MLP neurons of a small language model. Each row is named by its layer, matrix (up: input weights) and neuron, and shows model dimensions 96-351. Each number is 128 + 32 x the weight over its row's rms, rounded and kept within 0 to 255. Numbers have three digits each.
After each neuron's rows, "fires after" lists the tokens most often just before its 100 highest values on Wikipedia text that the model never trained on.

L3.up326:140088135165089121084102062113141154081143118158076162145095169133110110131149049165136088109128091069123122050115133103129166095074099141136119163144115130083091115115170110131101137121102133158116107163154132076135115115113101129124061158108101137152119155099190047167085153101165104135168150123160183172103080149146139147146134103109119101185138173103171154116117117159108196145114094089128160129104091113080100077107187140108150053113136119121138137103109155133106127084119152142070106141176102181091096108081114089061141164119134112154126101198100100111138141143149187145118129103160177200077106180126184139173097034171108098097134161123103107144099148136105110067163121112150172161126110127111132153092137201134123110138158115117154112031121128105148107131059085
fires after: ",", ".", ", ", "6", "24"

L3.up969:165087124146070137170139102169102116123120110151125121131133131109157122122115106171150138160165085102141115166086123119142129078104129134051052156150118122153147112158143100143123104143091164156143126132108095106232136142096135177078153130106108176128147182124115111101106145109121164131110096112166220185169071148142140082106130125132110115147129126120101120163137157117180118101167075124168089114128067115076146171163209118093179141150102118160162102103125064114107120145133160112121121102113118136089094099153117153138202158124135151165112132135191141129134102131064161110172192128073187138155158169095110114128076119091117105162117153088147129113101091152122138068121129139154170063140209139094157185058116164125123121151125077141133129155178157138093030134106136
fires after: "\n", "2"

L3.up961:185143113191106131184068095120109057101148131101094138100121141156118124109095184118110188114056063120118105101155113089138191082104095145183097082142070116164108056119146117164111113102130180165148101101128111146106126084114157135152127146094098169111111107092120114112104163100135161131133107168153167086092185158085097143103126159098148112150126149121138123149129170163107185140159130143145129125090163105106112079082135148113146101172089129130149148106084174104143115139147102122128132160166085160161116119118129127039153144156159146099132133145105098153153160122110152143136148083171168148129156150202119179218129115101112082166111141119089107174097112162123129136045102106164134156118150102113090174130112119099114146157115090126116084162120115177193114122047025
fires after: ", ", " (", "1", " "

L3.up547:075128159083180155148153088106171149109123136188147105118128131143130108128143117149152142154121168186099128098145142177133070089114113045147043142142126083031106128109158195131192061194105165174143131122113059102138125102201129157169165141118148140132135126133124144143135098096171133135064087127067139083169144138143074116120118143137159164094085157167078177128142122151152140114131141145150093161069141145141213170149078204129146108107092129128132102119142093132096129142152067114111156183178118124131124162120094086122119203150130156068101109122093171137142081106139108145152229125127172142162122135163163143144162120133108154152111083127090114142104124096131107116075160156107150141175103188135095114089137059123160087133114067171080141112160091094113133162082128
fires after: "==", "===", " ==", " ===", "s==", "s==="

L3.up942:105101167190107162121106099101184138114149139151140148118175117153141128133121136123170150094098154158124086172134063115125060074132161120116148174152123150149145141113181165134171081112075168091107151095108166153131191164135109117112104124196106123153117153106148112153101097152110141083086114140139133096114109123142053172156031148178122106164135130151181131156165177104208058101134140115099152097105125071118099146087093105102178137138149150135145122103084098131166142083127084066102130114081118156181080162125114120122123150166096088121144132145109153118081130190098130147190089113114138201108112106118120180080094119123075112170084145136123119216120131105114138087036101097104117117178149146170082118092191185132167103110203107060136160145065070132113099153188128
fires after: "0", "1", "2", "8", "5", "3"

L3.up889:140099113128198073153113124120157159063179148118208119124107106093118111100089123103153181118102140119157102099133119157107107124155052094084095051101135122102119168089133155097119080195138118110181112095158073126123182217171152168135094125128144171154081112124072152120080135110156159150085085100150154112157115114110107156132118121156093112124123116129155176083147153151129141116169085137162073126114138109187151099116152131143142131144091084137141093148095106124112120085147102176138159149127134176148102121082109124035170157129122153062128087131105122179132148114133146125103171152122189128124083060098203150121105179174123159120091131133079082188131135131153121140037134121127119136153090138124121073120167107126136104168136092156079162109177114074116132089086092
fires after: "===", "==", " ===", ".", " =", " ===="

L3.up337:128111177094106142128159135028171087147140133147104072123153202151104082174116092074130054167110085146097135109107118075080126115105133106141084120160084096134156071120110118165132111132142185148146097139091100111112141119089129106095138156127127134144124136151173120120118125166160108133139150117101158154100134144144111129157144122094134083114123123181165087106083175143083216173084120119111130091105147075072182076117113164142125058138101161133093118065116113092092078143130136130168167085200170111101117112152103117077173166154101070133166152106067130128113096155129142134154176090114134138117120188156192140160119079121155059178143130155124192178153169083093099198154104122144176161131144189105147162120142141164166119129167114089109047143155111132212135210090090
fires after: "1", ",", ", ", "."

L3.up868:136057098111115163125114174100109123127137114163192095092151071143072137112127107113160101086137122141186158168116116114125141126097169059127140141161141154093121159148132093103178115121141193155175156121146105168120185165131084122143168123142157150114128160099137146092110128137104166116107119169162173111095110182107154102158113093165118079165155121134140106119190148138190101111189129094164152137099093132191112137095103095092131160127145149122095123113093083092121113130143095087076136197099156183115120118169086122101140116117151099142126120120133128148076141115054163149123111102136109157148195103133128199103144155137061085084161121117113119211160145174137088059056075075116147150144111114126051117100123174136137129131134141142149127136121133113074152127090074
fires after: "0", " | ", "1", "2"

L3.up1470:167089129147132178121097083129151110184130137141072154100091170124134132110123146098127151168091080105088141086121164113131075103086085126154134135156094137147110126148108121092137173119094104172162097141111181098134116117089149135158136131083104186166139191140122105145100144103071185180139130104102197226110191091099062247168159093073060102147114112137135123109157133152157109103148179123159139111115120140109157154143140153125111117174102096103129161120094156075142148129114151145124119170127116193096140119143141115075144104097084096145131101122106075163103176119071153108128193163125143156132183106145116173102141101151066128147100112082102040129150165119139116144136127170073145096121176145082198144130160143146157163172112141141171098117158175188142065129095041
fires after: ", ", " (", " (born ", "–"

L3.up580:172134156101159085203121103094153143147134173078135101131135225167116108084125075129159124111110149182138099165140188098092171142147127123105067143131122067185101039146069174191095105110117156167113115172137077126129112119107117135110121054087129150142100100095112165107138153118125143139119179135151106156176199133150131096111106078132138124140120182179152166022082106169149180116110190118153134098124104169080110223157139153143115104170076151117114097117150151121158115119124140095169121099092148133119096162035104100114169150133147127066149089146152120175125097118122171108097115098151156157137112129111174101131083131119112135165075161135102149149102139158112115139110054156147114162149109106101126191056114126113071148212126127143118149103096180133109109113127058
fires after: "| ", "2", "\n"

L3.up936:141145116137160060158128145119099100078174162123154158117124085156141130090078115107150182130066101148131092115133118120158140065111080142072108077137102072112083114105181130203125062141132094143133120130196093161161162102157143130123124118105137136095163136112136149149074171133161129180152115113099100168169148137098074098101120130103118148132126130069128157104117101143140103112147152185147080109120133188115112175150102160133164125164092148138102145099109098101172161059159145126090145143077155126117119127096100149038141114145119159084112153119103166182106109092135143100124137095109231142122098141182155144156145159094100181145171106138124127173118106112122093127114109099072124143093154105091166079076113118096133099102159122143121133083182135072143088096133108
fires after: ".", " career==", " ==", "=="

L3.up1313:086075141143129139103126104098125155145120133098093143163141159113152113129093086126134145079135104164088091100153091101127135087088113157127132138095124172157176100145149177146115132164084203181115102134113152110143122126091135143059085167139123141121100118079160122122102165094221120131132149115124177201128134088102134148135125094081124140166131143093162109170129127114179157185119109126132097122115125084110043145102199147143087092135135145103120164133128139177114125150119111114145040104089131212113072082091111128052141164048163079162127136139098120132054135121138162162153147095169171144129127136138244174117138062130083128174113199155129123212101229117153114079114086116109112102137093147130107180124204174115137108133197126101132135122065143136145137155093127
fires after: "; ", ",", ".", ", ", " | "

L3.up1405:162140109171154092159154081117151070095124100181127219139142130116121136165143122139146058106092072118102132167100154188156123135097101123147117131152103139144122111109107113103116053134158094113108096159137123061152201124201121133153100142119069140132125194124107168070111145140165123091123075114098159139128125110120085165142084152095162153113073112108079168082138122073120110164114112120136127099103107169131145103130118190091092088095152093133100102116119110129147133164155153070142152141178123122113142160134125105151172121125108056095133144095136175159134091133156140141101143103160166120136133134122194109158121125108062141127088153110149071184072146134143162124157157133194146144132074129108121151152089078096154100104167067090081123128110140120174051139095126
fires after: "\n\n", "\n"

L3.up1051:124148118185120130120145216132119064132196090119116120138136136142184142133113122154163199022107178155146118058196086178128102139135127070116144090128091156170137100160135163152099030142127139136158126153188148096201140166146139134091070147106094160117110099123139152108118142143119122196136131125120136141074164102166158092114105162123084117108122113191124046125167207154140184127179145145134162092000113108155161130042116114121110135111102155120091105113120124133136126169111036123165108124138136190130126099161093063070176150152137164167149099113127111123031168132120148162063115154107148138104149106145116122148122145092136121180154095156080186201116159140101145075128096107144099124143122116098074163127131129112127066120114072145136147189105143084099146187132087
fires after: " ", "', "

L3.up822:136112081165134113111120192122143119117160114103114090105164152115143134120162121171117215118117136150108086074156106176101132175122158121116094081107114121170153106120108175155119080110123136153159141168148171110191108153153096142117064161146131139128161081124126199148145104083173130120090129132120136126129194095119128124112126135107048134113094092164092149114129246091115101125193072105137123018029142168148138127090141095113083066121023145124105104101159138145152170133124039133115090156176116132122126129160139059096230144128114165135140072136080135122095132106143173160087129119165173167177111083119204150155114153106158150176108122145053115199161115135123132087120102119151130156177118090157129145095147208140115092162169102142147137145107121061130090142185119
fires after: " ", "-", "\n", "', "

L3.up389:183133107152131156155149079126115144110148108149071140122152162135090129116121107111150142159083008136105101092159086096129189137087135173144070182189102104105139071119124189154172106131064181188109170151141081165160141116146111096134133157130159084148099134114043133113123154086095141142090100125114127143106166198143158167096126108149136123157107162163112167129114116156137089152137153100131151055107134200122091104094102083102106091128123148149126131105138103059119124119144122113141099160154156122060063139180125098129166151140137066122130142094115147103160131171170155130139199104148115107139081137188152127153133117155111092165122108171096170137121161101151103166148081191106143183165124099109151171134168101103175134166111113103091110184132146153189092131062105
fires after: "1", "88", "8"

L3.up488:059126153072124137116160178161113057112144152137151120109111151157129174102124112135158138132116127151153111186128160063139106116165184080035135147104114102121152163127158122139029121116121128117074170114148168132142196148161085181096206094128101081129135244072147147156094140087112202133102130123127139081109145156114175072128114097136160115134124085103119057147099152057194134145101117157140110071139109085084139130174094073105125104119120144121085117087124145141127112111125124115105092114154163107078154155174126101152182132092090107160150191137140172155122121187074141135095088159100114099109120079160088127106110193155092143107157125095137123167185086142120138103144094125132146093113115087168133178123086152131213078079187148088124155127141145126128054154202151
fires after: "2", "0", ")", "1"

L3.up992:110122151140112151189108097083138113119129149161090121119114184164096135132110120103126158123139108116109117120106170098112195096128123098154046099153117121144121083137154151144131103132094134121122071165190108156101170148154104143166108071143101172157112158065083108141206100099115153163112133145085153110149149159169047168159128152117179138146158180158140197172100113153146137158123076147096117140039115127126104123106118138130112042138127160116049102043121170080131108079139088094153097163189145113115100192143081131088145133147091071119163117155119140100135173145138130105134149108126162174076079121134130117148126104161079062165123181178062136168079116146107129134096126150166139167142126140098132191170131142110138114144147133077102127148114120161178103162100075
fires after: "1", "2", " (", "8"

L3.up508:147137099158121107121118144104110130133119125101116189104129170087162124066127069158150158113126140167098119098128104165098119155102148101156124076140092059108137077112078164115116083115099120160127163154110143159162103125153087166126083122113156167178123113096069107114143157110184151113066145161118138067123153099111142088137126153112037132115103125151091182081164176085197132117132087057157091058110133118148166084074188110111109084142048127143129092117146110143185163105139065104126152193175113145141150120143086087133148159143125076128144096110105155122111175097118176182064176144180147155128097080133162173119110182081121189190124102151032101185143145142084152081110102102134120181140112114168123148097136171115106162208136084130131133117141126048159089140181095
fires after: " ", "-", " January ", " March ", " in "

L3.up506:184098097088124143099121093125122092134219140084102158131155149081149142077075112125145109169101126103154117141144117137132177079126160136150078059180159182119142147093111091119087074105116153169151115103114139152172192114081104118152146125116095107139160159095122104147125191086140119115111105114188134125162092117134171132096107097075099086093109173105128169064184171099173148177127122105134153110134121144180086156099150136099079103186072140113100185108125135139156114117187114075123040147128126181125104116153132120118121179135124101162160109153134125113137175102112142122129121154167111168129089117141126125092082146096091138145176110099111059194098120173100164175057128146117157135139170116107171123153152161131110226160131144145098132128150147126157082089114125
fires after: "| ", "- ", " In ", "–", ", "

L3.up258:090133097151157139146077090133149129100116152114101185116143038091117110086099052113154115060127167106201106166099137069108182117089151082088148119108142143059151108136160148116115100152068185175136195141124154088195139099131103145102178158121100081138120165095160160096133169122116109137112104155125190130142100136152120126136118082148143083176134160063143093135084141099189126149129073148126116127166100078143094150090130126109109132142161184095085197128118109113105102124085096139134141110102111191099099129131124156133139149114142079178137093135120098082062127127093147149148143088118116158103168111167146154130149167102088165106208128069151151110112180127082125116129018079160145122092145135137123107143125123129135123097187105182188109096128082093135103114141137
fires after: " | ", "0", " | — | —", "+"

L3.up290:168151123139110067183164134089125133120231150152173142136156092133110163119067139072153125137086110138183145155136165146078201125136117131120154117159082075168104156111125119084135110142122105141146133146128049143165183118148114107190095155124102155126034143063111121084112193160152124102097069120194127113116133131129123147171112129093135107119094102094080145085107115098120134134072181067052138119100121178108087131145131106094157178074103086089145092096128135121115135108172118137097191132102139083116143166115104145118100113139115091108148131101165093166118126113176110157122168134125156136161093146179136136163165143100096110122182140145162092165098068101176146153128151164155158124176182133128117072114069072101160146086110076119126115103148138130139049159160092
fires after: "\n\n", " =", "\n", " |"

L3.up52:088097146159130143111146127119113124138156143126094163125160093145092113126108113136166118098135145108188125108119139087132156075125129136120145130066108134106120095212142159118122119178129174145160155129098149125155114139123122126127177148123146078142127143036131099165075121098160093123163157142190157121108125140147085152103117071140153108197127100088189128179096167156190105227098116186148145131117109100073059140142175105130082051160142155150106190130118156142140085174151091141096056139151138183117071115143105134131152181136125116104113189102135096118058131138135152164104082038134155181105181052099203126127139098127071116136170170130154139198122147155116144116114065111085160130134082117060092075119115142099121163144174121128095119124130138149078109135127136
fires after: " | ", "–", ".", "1"

L3.up1033:125105093165115124105119109214107098175130144087116106143135129170103065130147102195114150124122127102151143160176110164085131131107154120051134181080162108146121093106131141088077135168120115125104077123149123140195124114166125115117193163056115130068075121092130180152079088078153101166132084132114171157156056146122077123070131095085135176094153085073115156151111145100111131115132084146111142076117074175120161186149210152137175121143092084147056164106110123111146127173085083160103140140070094170085143097161105157122152141126122166146114163118094115158121079154124185069140172133154130115083124133151203124133120138128142103166163156070140183130100087187146183098159117147125162135111099155141077129100082183152130190103113132175169147121119116138191125117120094
fires after: "-", "|  |", ":", " |", "=", "|"

L3.up1425:054133141163136156094103155125085141143164126131101165149153094140122156139114084078161095047111106145201113111137137094103085081117126152145163120129148161081122076166191149170097050134072172115129113112141205160116127118129144148121127148088108094098105129105134177109115134111137041129121169126168173190142121137169073126136131076145133094167168174059180109132173135146181139142112094097107127096129135101115053143132135134107118123117157125142125154123118125150080068112139151088152089112092159174087106128158063144129140191125126100157147115086143085157019134167087102078142095119121150187116125118116187124099136119139102155111161134156100172179123139128090117101105069077150129078097118157104126105134140128132184074147173106157115131106111151142050108167115143
fires after: "0", " | ", "1", ".", "4", " | — | —"

L3.up428:080140114133104101134146134156170086094135134113123165115152092095116116110111108156116180111132145087115109166140187128077081075148116140088151139113108132092147168179153151070160101081097144116106117159147167126146151158146103105120156099125148147148112225047071105123147137145097132124062116159173220082107114115158106136138135150105101111143145137125163126144119196092140115126171153168135127113116090175138132125157191099154136184151099151102181094095099067143152110146103100101130102133071126177120113116158125148077110168100130088168105143129209137150071135156088111114124140172092139124092145117086108075087113153142101107144179096129094173224111103152160138118031086130130131088102126091123112084115117094174176113139160075107118137150129100143087095119110095
fires after: "0", "1", "4", "5", "2"

L3.up1006:088116185110160159097177160150108160036129124104162155096060070157168104097114122105164104122163140099163148126105157091168101114158094105056087114138177156140113144110168143151125158149133150101111197121110130104126116137170113163148202173130117068097169191083152113139142169117116127110146129135081129059133117188113109071130117105150122081176093144082155119142132160091181150199113106058141126152105154157166098180115183145086177110109125126118174156114143071132089110076138093095099149147122102131104111146125108091096125171115120104121114086101149143123109167129042164165169102064164111155169151067076114144176135161108082179056141106125102094113138086121137163057061107135131140122165069137137122114092091134162105068110120145177136188122119174030085114103150142
fires after: "0", " | ", "1", "+", "; "

L3.up391:162083126077137086093150147175083112091170126170122111135128152143108131047077132097146154103142128157094123166126171147149100090099137104152035157142165089086149153114165125108113069133131096168117108096150063153163189098159146129119116149062152139196148150124153131170064132140188092153087125087133125170121134166130138033122149138141152107144109112063062177089196110128107100139126066156154111139106139187162157212103063126139181157128095144119133061112106076081125135136099084101161109096144134151108085096176080177104132219144137089104123134136143158123147118121083170126106192110134134100147082154129090121116107135116114122129091125106113092122143114144105156109138149164144147107121141147125163090108046120100141113164105143146090183058148135098115117152100108
fires after: "\n", "\n\n", " ===", "===", "==", " =="

L3.up629:076076087101162171151117084160080116127112154164124137108091118111153132126162089134124105100105128161121145107175091149135147097104166123126114126139115098120104073095159152155106052191163168082159158094184135127163171178175108129119126133112146121139113094101093108119073145131084112114080125150148086120155103195139138123145120093115106066138149186124145117142165192093217136172163081149158142100112161128206082151023122116066109086139154111109107162142092102098088105089140123108125135099155111104201119106149097087085114101130081053155142104204046172127074136135072150126129109107123142169160141091147145202119136160122115151110119136160024096190160116130121132121105103044183139188129105132113121112182119153096169126160099109141131130063125109081148141109103092
fires after: "–", " | ", "-", " ", "+"

L3.up813:115144109164137118162073153168110099142142089096101133157161151090148103061137091149176136069175130127193050120129100098089138083143161088139147174152173150138156064176166142140126069141015202082118169127098133105102099145138136136096123128163114111139126117065089168096151155113073130162120141165133135122131129082114159156137108097157106121201103176143169141153052158105206092141157080090111164090109119113115110118070149141102081094139139169106092137120111103108164143117159110110155066154115121121080075134127069135117176207177111084165169099133128141118110208188126086158168094122087129167118132116150131164093098145130105130169159111134083104170074151083122165051100047093154135148171115122122073109144127156109179132114192096122135158099081098103090127131139124
fires after: " | ", "0", "1", "3", "2"

L3.up11:128110161097122099133137045118122144087143136148117134139141110131166163151111149138135106146101114181121146169131132129168120157096153073151079151177087049128104171154148104099139125152127113083118134136159116132151213118157124098158098125106121131134087156135120164126071175169139053101131083137122152159133149104135093132139107176104127110102085162140073151106181151114106123166128139023157113131131142085232138089148132146137120154082145102131156098087093108094093100113130143055120180131151136173110140151109115118073135173114144031103100148128155198169093133182109139106104160098207150116090146097136143183115151159107074112107123175135137087174064114165098141164087143187170127150146085129128117120110124130117134111097100055105078140172086138134149111128103144
fires after: "\n\n", ".", "\n", ")."

L3.up1031:100133147137094078127124129080139128111176141139124126135114099126136116137098066094131125172130128122118128140134150061097098075121129126099118157081121086117134127129177214172128070108085154138129118118108178162130114132181121135087173174097103090138127126052130104115107133100109076094078183099148133115131125126089090134143145000127133061213130131102189126154139105138152106158124125118148123064139122169145158152112169151108094074125155155168119125104132117128109090107116157142108137115083167153064107138137125138088170216144120129082134136105107095213112117188090151142115124099086137179081131131139159126123122101123142163076136118127136140165140141162140112054098058150143167128104122131096094062127099179135101086095195124171155119059137137067075138167074126
fires after: " |", " | ", "0", ".", "% |", "1"

L3.up383:187076156120125093124184124076179127171175141138084071126155208151113119107106112055147111176082125120102112124148158172072108159146085125050078155155149067136108119095076178158121125122106105165131107164143083149136145123156114135107118095116151177169138130136122134124079172121143115107092153099104110060142126121118109173086100050116112146143131122097185145058097120125134123082101130146167108116107131161116140165140180121159121142149092112127151094106140121106147138100143149082142113151171157117108079099119124142104087134132157107057114154139115108154157133166145145081106173173130152096150058081090160085118047162138133152124077173166130100157063095173114151116069095176129123136145080114131125103074101108122092138193136083137127211107114147085108122144180162
fires after: "\n", ".", "| "

L3.up915:101120115165111095099132168111133156126122126133109124134113145138119147120109133174133184066116108096165116110101163102143151085126139088113136172137166105103151120132113182159079102153077102090157177132113166093225175207136122185101152066143112137138179172078073151170143129040126170139125073081128153114110143133147150077129125097165129146078172107036143160123107150101170132146163130140130131087094077123112166141124085085093119081142098184149118133122118137147192140108112076132132066142136140125092141129137106160079219133136107096069187165133129087146099137149108119146045148141122118140111150073168109123098109142162118119142089137131113163177128117129140163103103149125162099138113098124121081198152095126130207112155143146056148189161125152087093063133130129
fires after: "2", "\n", "0", "11", "4", "17"

L3.up966:147090153114139202130105113093133122104070161146075157135108161153049096172105101082118064128132051108078144126135149103149139077082072102174112147158088105122133057185094139130170082132096175172120180127142088084127102120142118125131126140107134120178158140133093158114132145094142115148108075121107197165110105153132089146073159101095124130106094176144111156165101124162163162163115141093153105103136140098056118076116089145170116085167127166133129158085109154071133115189167115118086076124189177140071055179099129113101192132094118130200183167152111084125149084128099162122155205119108142109063157146184148125155170093140139108157116151105099161189109167116128109122173105128138152160146132133102106207130157145096156127078170153091104107169136103113201121138121111
fires after: "1", ",", ", ", "8"

L3.up1171:184124130157091075177138044125129086086151107175098190120161093153144146111126119148123110150140075154150137157136189224126137123090136124115108138176112082145141114114139116109111044122128082143163128150184162080160224115127107097136061153130103087149114192118103177098102121130223116129148081128145150177118124127118097169108088177132144144142106112137053181080176121087118109176135147114109128147113115182122080063125118169078157122097171121113095134120107147124149139185156156098145163146188128123125175160103115111113148115132106068128151148139145176163127059166138136141086158090116138085127166130135178126177129129131053108102109158148130067155081127084133141160146154193169135108161104114181120133138099129103156133120118065076127106143103144093154086165088116
fires after: "\n\n", "\" (", "\n", " '", " (N"

L3.up1476:081093147143156100142167103080198136121125176158125110096098152143154118167091134054109145157096145101106140140117084151149080100124055109106091128131129114141128110077132195138110136105142090181123116112133123156189134145179160123138139057126114168119167106111108102150070216126158144128107141099108111078105114122128053123105162057127162147171151176061157181099152108164147141088168133128154097104102125147111108142137163139154111094136100126177126099107109161120096118105109139106137121092140124155124079115088099098083095173103168112080108157123071139186158166145140167145127166106130191126150061134149143107206098111151136138110124103159127104177132128180130111094077126162119109143107080119173151100056117121129108138164126132145083171124111150076115137172119127
fires after: "."

L3.up448:050080161116129156089149214108163099100127137113171139116136123159161115160096137128137116114130168140184118113122080082131105151112108114110170073102135163133123139115178211131154095148110173077165137132151148114156083123140097127144091127087138111110094132082128154067098139150071112147114151092168130135147112152163113089110155114151097068149091174083210086083174169074126170164108130071116164127107146186128140106118104143071109175076174121140108156126134112152081042159049129114125145067055121155111125105159085122090107178147144073154111142134127097182062152126055112122148093094140128116123154095117126148162163114112138130110126104159075155158130158150190158101121076092216160120090148147143115134115148127168185095083184143139101128099092183084085089115081120
fires after: " | ", "0", " | — | —", "; ", "+", "."

L3.up1160:110150146048140162147072117095116145146151123079092170117112133178087122100112152098160099142141097156160113112122148122159146117098096129159095123164131105162114069147082139138120086144137132133180183129178139105165119139114159084169203188084093145200134142112127137094087137125160078125138088121100135084118191159161161155144137085141120142156137117157126164214181114107151133165135121061137143105058114133123050123038120158138128125181123077133134125067139127116171090117151074124063064116101159131175152188114117083141153118137121082178175128097090111106144108095122139127116225136167141132118149115164210137160183094120089135139157185166124108168123105119140165128148124102111114201214118132052149110144153113121153108105159094162132112168120150129169140084094140
fires after: ", ", "1", "2", "–", " December "

L3.up1332:097102126102124113102125132104124160101148113088117124135118151136097124150131112071137081102138147173146093113084073084126126090076128130142139128109114143120135100132135194178067077143131170120124157152084191087153115110084116140116138159125097097128173116108114147114113154118156093125188149117140165162133104150159133122174160038148160123209093158113228102139095145102139137163086124104141128089076144135123075131086133193134129030111146143160081148112114114131137118165171102142119121066094162165113101097147136079123167141153116132176145081131080111110088110132111097140119102099162140218133204158156114121175192088142078119119173142147126195214135170166108119142120111109166122078170150138060132145137163162153170114097213138141147085124130148121101140178126097
fires after: " | ", ".", "; ", "7", ":", ", "

L3.up1514:123132141112154081100114134161151165134158114145137099177118110096129097113123111131158076053169145125154094128126111101108069129127115119054100141116104101155148129135187148089129110195139135099084157080181093142167073162122103153132113085127125111124020160117167186068042136098130137145178144077076114134184134114103152158146064057126170142122179071125165097172115149102115162145142078138149119020122075135139109201175153112083187135092141099153132107091138133132125123054057120083123124137090148147135096075116109145125141094118136041100109122138057098153088090140155161052154106106115105116086142076112200118164106126101149137149132177088117149140077115211110171057160112116120169109124139092067130088098087144129102102122127157192096139152146134132179135106137091
fires after: "-", "|  |", "; ", "|", "\n"

L3.up1478:176131125122146115089120140181140136181143159103135138136142162137087132143083123106152178139110104108156112127126142147123057109160107172141104131140177142126096096118161091093076119154105143090075148172130124129125116172122099161082146085138111190149095212078084126125083174119121078137114110118131226078076131065139180162118119143050153119110133081177082056117160127152132190147080089113148216102114127102104040112090203186098173148135110105145192150148092164110169106096141148122091123139109103113094142091134135145108168134069118116138123142169129134158101140136076163118139115109145121152142127118101154126119111105109133117177120154117131181138095088150164169090180120181132138138114103123204118177118090154156095147129112099090193176175157160166146098103136134
fires after: "\n", "-", "|"

L3.up1411:144071119130119136079087135078170081174101133093142082141123141203103139138105103102134154103165127070152138176120154137096121087125088120154156116097112151100098154118120117112117132177115103127174221121108119127195093187158119166093148115106143082127051163137127152183162190091151092114127069114130208070143080139129143124104118104141183063167142104149173098164118141124172149141184150175108117095133086051198130109160094101110161155147136160149144132119096098162141084131129182139112090159083154132158155095135130074121210119107099168108135112123075084139095193171081150137060133120145183191084136143164136149122122170095173106085153052072119175141152130145162147097105082137167128155139095093077128155099165206137126096184188116110159158122135119084105087169091139
fires after: " | ", "0", "4"

L3.up443:130114095087106168093147121133102107162157127202113108137134135102128119101155118131145122139106101100122121111131147147147086108129105149073118172114153079142139144171147148087111092139110121122088156177121141069180100139120106243068138081119121147187134161127082117169162104093152139083108078100203147095107136152087142120118124105072116130162098109154199117125164137096198080102065191117154095102063158150121134176140197154136111148150123110126199142090120143165120117077170112114130084131159118127102118089118121132131128170073097129113116127155191152173133097120120173113178143123060113128142137069104122116174091147140120125145122100145119106093201103117112132085126166154099170086114107129195117180141101104155155118134173104142113121123154157116089042165118125
fires after: "\n\n", "\n", "|", "-", " |", " The"

L3.up62:115126140108120127130116123111103081154141140107057134132077117105110108101148112138139120161083068102170134129080200065147220152047126091148157132114124105103116067133112109123127098165096129170182101133157159084134090134107114157106172139070105147153065144039114217120111157070153169148201175169125133152139132151133126115081078129105133156108106184152182116186108096135076197202097120120100146067156134124105091074168084161157119100135098145128113165098138127136152110154192187116109107087162112143094142135113106070128157160132157115140151092143080127141151130167140134113121149074131158100090138176155167095161070107127108105144170171088087167129128160116103119113148109111109101166158148166109084179122099110098158102104130141097123098146147133101170089140192115
fires after: ",", ", ", "6", "7", "ili", "8"

L3.up259:119110165134123062121161148118144124079112144159100110133111163126152147143089128089133170118123121125105094139118136153123071111133114132114033094124091097160134134085154196162120138147170107076109095110125073125180107122123139152066086074127142156118104100116150115188041165095194120112118153078144116137129107121140048107092157083137124109165151132055140162076137118143145111156124126090153070107108107151147135153170185150176119114125091129159112104102124165117104120112145131082159141123123115127111094069087101127050096158102092100051135168135106160197152134120139188165130149150104145129149063107110109120194131159121117179107122217162143079153094132164131112106091140198146144128119080127130139116096116105140112126118089111110102179104140158080130058162100147
fires after: "\n", "\n\n", ".", "| "

L3.up14:088119137151133069119137192125136090224119173179108111155113088160128165099152107117151125143164097096178132167122152067119096048170144086104139187093163074082142162125138207109103076165099130060100157135142164137192106176138128136108172085141156069132175112065104136146111175102112112104094129108090154054110161145115092116151110059157153081164144162114201115171125113100157137213087155063135107073099167119107120164126088157091104088093105148102125123156131091117084103109086111134121122107133150119084130156140113145103189109113130123128130175100141142135120095152086135106094144142122139198088164043155120143127129147123078119097141149118129171168116101182082169091080117135150120105158136114138136082134096121139174088074170113101160155085138126078119186152108143
fires after: " | ", "0", "2", "1", "3", "8"